config.yaml
d_model: 512
n_kv_head: 8
head_dim: 64
init_std_qkv: 0.02
init_std_up: 0.02
schedule: "wsd"
final_lr_fraction: 0.0
seq_len: 1024
train_tokens: 572400000
MLP neurons of a small language model. Each row is named by its layer, matrix (down: output weights) and neuron, and shows model dimensions 0-127. Each number is 200 + 20 x the weight over its row's rms, rounded and kept within 0 to 999.
After each neuron's rows, "fires before" lists the tokens most often just after its 100 highest values on Wikipedia text that the model never trained on.

L5.down1181,198,203,196,195,194,193,206,192,226,194,211,164,195,194,188,212,188,181,183,213,191,214,211,181,197,241,229,217,199,226,205,228,192,200,204,226,234,159,205,199,227,169,222,149,194,207,183,155,195,216,209,177,193,192,186,162,198,192,185,200,213,205,205,219,194,190,169,188,205,204,210,190,184,236,175,214,195,215,202,218,198,199,207,220,232,212,182,214,163,193,202,205,192,182,192,187,205,207,180,216,219,212,198,208,246,218,164,234,236,222,206,217,197,198,168,240,217,190,178,235,215,191,182,227,211,222,248,225
fires before: " ", "|"

L5.down1954,193,220,177,228,197,185,177,183,231,180,203,204,233,225,195,149,189,221,201,205,183,190,182,224,182,239,150,177,184,218,198,179,195,175,208,200,174,218,213,199,227,169,188,160,237,179,204,175,230,208,229,205,207,219,225,187,205,239,197,220,207,218,221,197,213,221,207,200,179,196,213,205,202,216,191,201,218,184,196,171,203,206,154,213,209,209,259,207,216,192,215,232,228,215,213,163,212,168,163,185,204,211,205,220,167,205,196,197,196,201,211,199,203,210,232,230,207,198,200,238,162,227,195,194,199,218,213,215
fires before: " ", " |", " —"

L7.down24,225,204,184,214,178,186,220,215,195,192,207,200,201,169,212,213,223,196,183,191,174,231,182,175,180,195,158,187,203,182,191,194,177,218,209,193,216,238,241,195,214,211,206,191,196,184,223,170,226,193,180,218,189,235,160,184,228,178,221,184,191,206,213,180,214,206,202,173,240,183,222,215,192,194,205,215,200,211,233,199,221,182,181,198,197,210,198,186,202,207,212,195,199,204,215,235,227,187,182,182,231,200,174,214,172,199,231,174,196,198,224,176,204,202,207,184,188,203,213,221,184,174,192,190,209,213,243,198
fires before: " ", " of", " to", ",", " that"

L7.down567,212,176,202,192,206,171,227,180,164,217,184,182,215,180,190,185,168,229,231,250,193,213,188,213,189,175,188,176,216,192,224,226,179,216,221,219,175,201,208,202,204,192,177,185,238,174,206,196,192,169,202,217,202,233,167,169,240,205,201,181,204,197,208,211,199,185,168,245,217,208,187,205,196,193,165,203,157,204,180,185,217,206,178,206,178,173,219,202,213,224,250,239,198,184,243,209,199,197,175,196,199,206,205,210,206,198,207,179,170,187,160,178,213,177,226,242,180,163,212,192,193,227,192,162,180,226,237,183
fires before: " ", "ast"

L5.down364,193,214,184,215,204,203,154,208,206,231,198,184,223,180,217,181,198,196,195,207,211,249,212,195,205,179,234,170,162,207,192,164,146,227,163,189,177,236,216,182,209,202,218,180,197,231,187,179,188,172,219,191,212,204,169,246,189,185,185,192,234,184,172,181,210,203,214,203,190,180,201,211,184,211,184,209,207,207,235,207,165,219,198,188,227,195,181,219,202,210,226,197,218,204,196,189,197,186,185,225,203,203,179,196,227,226,181,218,183,216,182,218,195,235,176,198,211,195,185,234,182,172,201,212,156,168,177,216
fires before: " |", " ", ";", "–", "."

L7.down1489,180,206,215,211,224,194,179,170,218,210,201,162,218,200,173,202,188,189,192,189,234,198,214,171,215,201,198,216,244,170,176,194,172,184,172,208,209,207,194,170,190,206,178,197,199,203,190,223,209,223,209,192,211,220,188,218,219,185,198,202,206,162,215,194,169,202,196,230,217,204,197,168,214,192,176,219,205,196,211,193,191,211,208,181,224,181,217,206,218,198,167,169,221,193,179,215,178,165,192,226,194,206,204,188,205,188,186,211,209,214,192,211,186,204,236,209,229,231,214,224,219,190,161,206,223,178,232,203
fires before: " |", ";", "3", "0"

L5.down556,215,196,197,197,187,193,184,176,199,213,201,195,210,196,187,221,250,188,192,202,214,193,205,212,167,178,200,178,186,200,171,197,215,204,199,213,207,185,173,181,194,180,185,193,205,207,206,226,219,190,159,189,218,185,196,189,193,174,243,215,212,193,205,175,196,195,185,181,198,162,176,210,215,226,178,225,158,217,209,200,185,178,217,174,178,198,217,182,201,216,188,210,231,175,203,230,207,200,183,177,167,188,200,223,204,225,219,177,214,180,221,200,193,183,184,211,216,176,208,255,186,226,232,215,247,223,307,179
fires before: " The", " He", " It", " She", " In", " This"

L5.down332,215,188,206,202,191,223,174,193,211,204,218,180,193,219,202,191,181,187,208,203,195,250,218,246,174,187,192,209,210,177,200,221,167,195,245,250,222,216,194,207,192,212,190,202,168,206,231,172,197,204,234,165,220,205,207,241,174,226,204,219,173,192,182,197,198,180,239,166,169,198,227,201,174,194,196,208,200,167,200,238,194,217,173,202,219,212,205,207,192,230,188,215,211,179,236,228,173,210,186,206,211,168,210,212,229,178,224,189,185,211,199,234,212,199,176,214,211,191,211,239,192,181,200,204,206,182,182,220
fires before: ";", " |"

L5.down75,179,236,255,223,243,202,175,207,222,197,190,208,225,212,189,234,261,198,201,212,196,209,181,179,178,239,213,171,171,171,179,187,245,205,180,210,199,188,197,185,227,212,185,195,178,241,200,218,158,194,186,200,159,196,205,167,178,188,197,226,173,183,195,233,222,192,190,184,223,190,206,226,235,196,171,204,196,191,190,179,212,217,189,189,238,243,210,234,205,202,204,180,212,199,207,214,207,207,177,218,222,193,225,252,187,175,214,191,210,212,196,189,177,201,207,168,186,172,195,210,187,184,214,193,147,225,225,197
fires before: "==", "-", "The", "In", "===", "bishop"

L5.down1698,206,196,238,241,189,191,182,197,232,198,162,172,202,159,251,220,213,173,198,187,188,175,198,207,205,173,164,204,230,183,195,180,204,208,216,205,201,174,187,224,171,216,164,174,214,227,210,226,198,202,173,174,186,217,182,164,225,205,162,203,220,206,184,201,199,178,196,186,202,181,207,206,175,202,223,170,210,231,175,208,222,191,183,197,232,192,189,224,193,230,213,201,178,205,163,171,219,177,225,195,186,241,170,191,177,232,222,168,198,193,186,186,170,214,234,182,204,178,237,224,236,207,194,162,232,247,217,175
fires before: "s", ",", " of", " II"

L7.down603,204,196,192,227,192,212,209,214,168,224,219,192,187,179,190,179,181,208,225,212,236,217,221,228,197,201,185,253,194,222,218,190,200,220,191,212,220,211,179,200,203,231,236,168,188,204,214,234,210,199,190,220,209,194,206,202,206,197,213,213,192,202,215,210,204,217,224,223,208,224,203,182,180,199,204,219,140,224,199,188,196,178,187,170,204,195,207,209,177,194,192,206,212,212,168,195,195,177,192,208,230,176,140,198,187,203,216,208,202,193,177,171,202,191,211,189,190,187,174,240,199,171,143,212,240,199,216,219
fires before: ";", "0", "1", " |", "ester", "."

L7.down999,210,215,196,179,196,207,229,208,213,209,220,198,184,204,199,208,193,209,204,179,170,200,219,190,196,208,223,189,204,200,193,246,207,205,198,206,258,211,206,171,203,210,201,191,187,188,200,207,199,214,230,158,226,167,200,210,203,183,181,198,205,194,225,207,191,257,208,182,197,237,266,211,224,213,215,236,209,216,190,218,189,173,237,197,208,188,205,227,211,205,179,206,189,155,224,206,199,211,192,210,171,191,216,211,209,192,217,214,193,226,212,199,172,162,216,165,204,206,185,206,183,200,177,204,206,201,216,184
fires before: " ", " Best", ","

L5.down1069,234,155,214,205,173,196,195,212,234,186,177,180,231,157,181,222,204,203,180,189,202,208,208,185,218,223,229,206,214,215,210,199,241,220,171,185,179,195,177,182,198,184,196,208,215,196,216,161,221,196,199,200,190,214,212,195,208,191,187,210,174,180,179,215,223,205,169,227,195,186,204,204,197,213,209,180,235,206,198,210,158,164,192,236,198,180,187,202,187,153,211,148,168,208,161,169,215,240,205,198,210,200,230,202,172,234,195,195,194,175,178,216,201,193,183,204,197,203,183,236,167,197,227,217,212,213,236,230
fires before: " ", " |", " |\n", "|", "ers"

L5.down673,197,206,183,183,220,214,179,184,166,199,199,218,205,229,209,229,194,189,209,245,202,206,225,219,196,175,190,220,201,200,185,179,165,189,231,231,233,210,193,170,171,199,162,180,199,196,155,200,194,210,202,213,182,177,167,216,202,227,180,193,191,171,214,211,158,246,227,174,194,182,236,221,230,188,190,217,208,211,210,169,195,207,192,210,211,221,262,190,196,176,178,212,186,187,210,221,229,202,214,180,190,176,185,224,228,193,211,200,189,195,216,198,227,195,238,234,206,193,173,194,204,197,232,204,178,198,148,211
fires before: " ", " Upload"

L5.down927,211,192,193,203,185,200,195,190,199,198,213,168,210,190,180,205,208,209,185,222,191,188,201,201,170,201,205,239,222,192,147,193,159,182,241,211,216,221,176,159,181,229,169,173,175,213,184,214,216,217,183,186,212,175,209,209,197,237,223,165,208,205,231,172,175,230,195,187,190,178,215,200,215,240,217,199,189,178,179,222,213,170,192,202,222,194,218,186,213,210,201,243,182,167,191,188,201,242,175,162,236,191,167,175,204,233,198,219,218,196,204,193,193,203,244,191,205,225,164,246,183,221,214,195,192,185,173,209
fires before: " ", " —", " |\n", " T", " the", " a"

L5.down576,210,192,207,186,197,215,189,187,203,186,241,169,195,223,228,175,180,172,229,184,211,213,214,189,190,226,187,214,172,198,171,235,224,228,189,200,217,174,231,197,208,199,243,171,187,183,233,201,198,202,216,185,239,195,203,182,216,170,209,200,205,218,204,215,203,227,220,233,151,234,183,189,179,185,202,206,187,224,215,219,218,234,193,189,214,222,169,218,188,213,156,203,223,201,222,200,195,197,178,195,199,196,222,202,168,207,187,218,222,187,208,209,221,196,220,173,227,177,188,243,185,180,196,215,206,208,227,182
fires before: " |", ";", "–", "th"

L5.down16,198,190,185,191,194,204,182,200,192,227,224,207,191,185,210,202,196,206,168,222,190,207,233,199,189,144,215,214,175,178,200,233,192,185,204,209,196,214,187,208,161,195,229,191,225,194,171,214,181,206,158,201,216,168,200,242,197,183,202,177,192,185,175,190,185,185,206,196,191,191,197,194,225,172,221,210,213,200,197,208,232,207,212,186,196,212,211,233,210,222,196,183,189,192,210,202,193,224,225,207,190,200,236,155,229,210,172,222,213,215,191,193,191,203,217,193,179,178,203,198,204,214,203,191,197,206,176,138
fires before: "-", "=", " Al"

L5.down1885,193,223,232,106,192,163,193,168,187,199,219,217,241,212,182,201,201,159,171,154,208,193,208,221,190,202,213,213,188,197,193,205,236,203,189,203,193,223,189,193,213,210,206,241,185,189,172,188,203,213,197,229,201,196,189,221,164,232,204,194,204,211,193,205,180,195,195,200,198,174,183,216,190,195,185,190,197,199,213,230,191,190,208,166,205,223,213,237,221,222,193,217,187,228,206,191,204,187,186,223,183,220,210,181,178,217,208,265,193,208,199,196,197,181,199,194,197,211,221,193,210,199,209,203,192,191,145,212
fires before: "==", "===", "The", "In"

L7.down231,200,191,147,199,165,200,213,197,200,188,233,210,199,189,209,235,163,213,203,184,220,186,212,175,210,186,206,196,184,192,194,188,192,195,217,216,215,182,198,201,201,213,224,186,194,216,187,200,180,194,212,191,199,210,214,218,209,214,208,231,169,193,203,192,184,178,236,213,243,208,210,187,253,189,199,238,190,196,216,201,201,196,201,209,208,195,228,176,202,204,225,202,230,215,248,191,204,181,154,203,190,184,214,209,243,203,185,242,181,170,222,212,166,185,219,210,140,226,206,216,184,164,225,194,184,171,179,187
fires before: " ", " the", " November", " June"

L5.down1050,210,224,188,215,201,198,231,206,179,189,212,196,182,218,199,249,202,181,194,185,203,184,194,186,234,170,181,148,182,181,187,206,183,181,186,249,223,193,191,198,217,176,192,177,212,166,183,188,178,194,212,187,251,216,165,217,181,184,224,203,188,209,170,202,229,176,186,202,211,192,196,202,195,208,194,207,197,198,209,199,225,178,187,174,202,191,176,204,213,202,203,187,224,209,219,223,219,217,167,202,193,190,232,165,213,200,190,197,213,189,194,168,209,169,178,204,208,163,213,176,226,191,218,244,193,186,202,196
fires before: " |", ":", "–", ";"

L5.down1662,194,186,206,229,197,192,201,169,160,203,183,222,178,232,203,181,210,218,171,215,198,158,232,206,197,222,172,257,213,165,189,170,172,208,205,217,204,211,203,189,207,199,206,199,221,241,161,206,192,183,196,182,204,173,185,185,220,211,240,205,201,206,224,201,184,249,170,189,212,190,225,199,224,237,179,209,169,202,175,191,189,199,171,214,205,199,170,215,213,213,216,193,212,175,199,208,188,201,180,193,188,190,185,186,193,202,188,207,190,177,206,208,218,205,226,193,227,205,199,222,243,179,214,195,196,205,201,215
fires before: " ", " .", "0"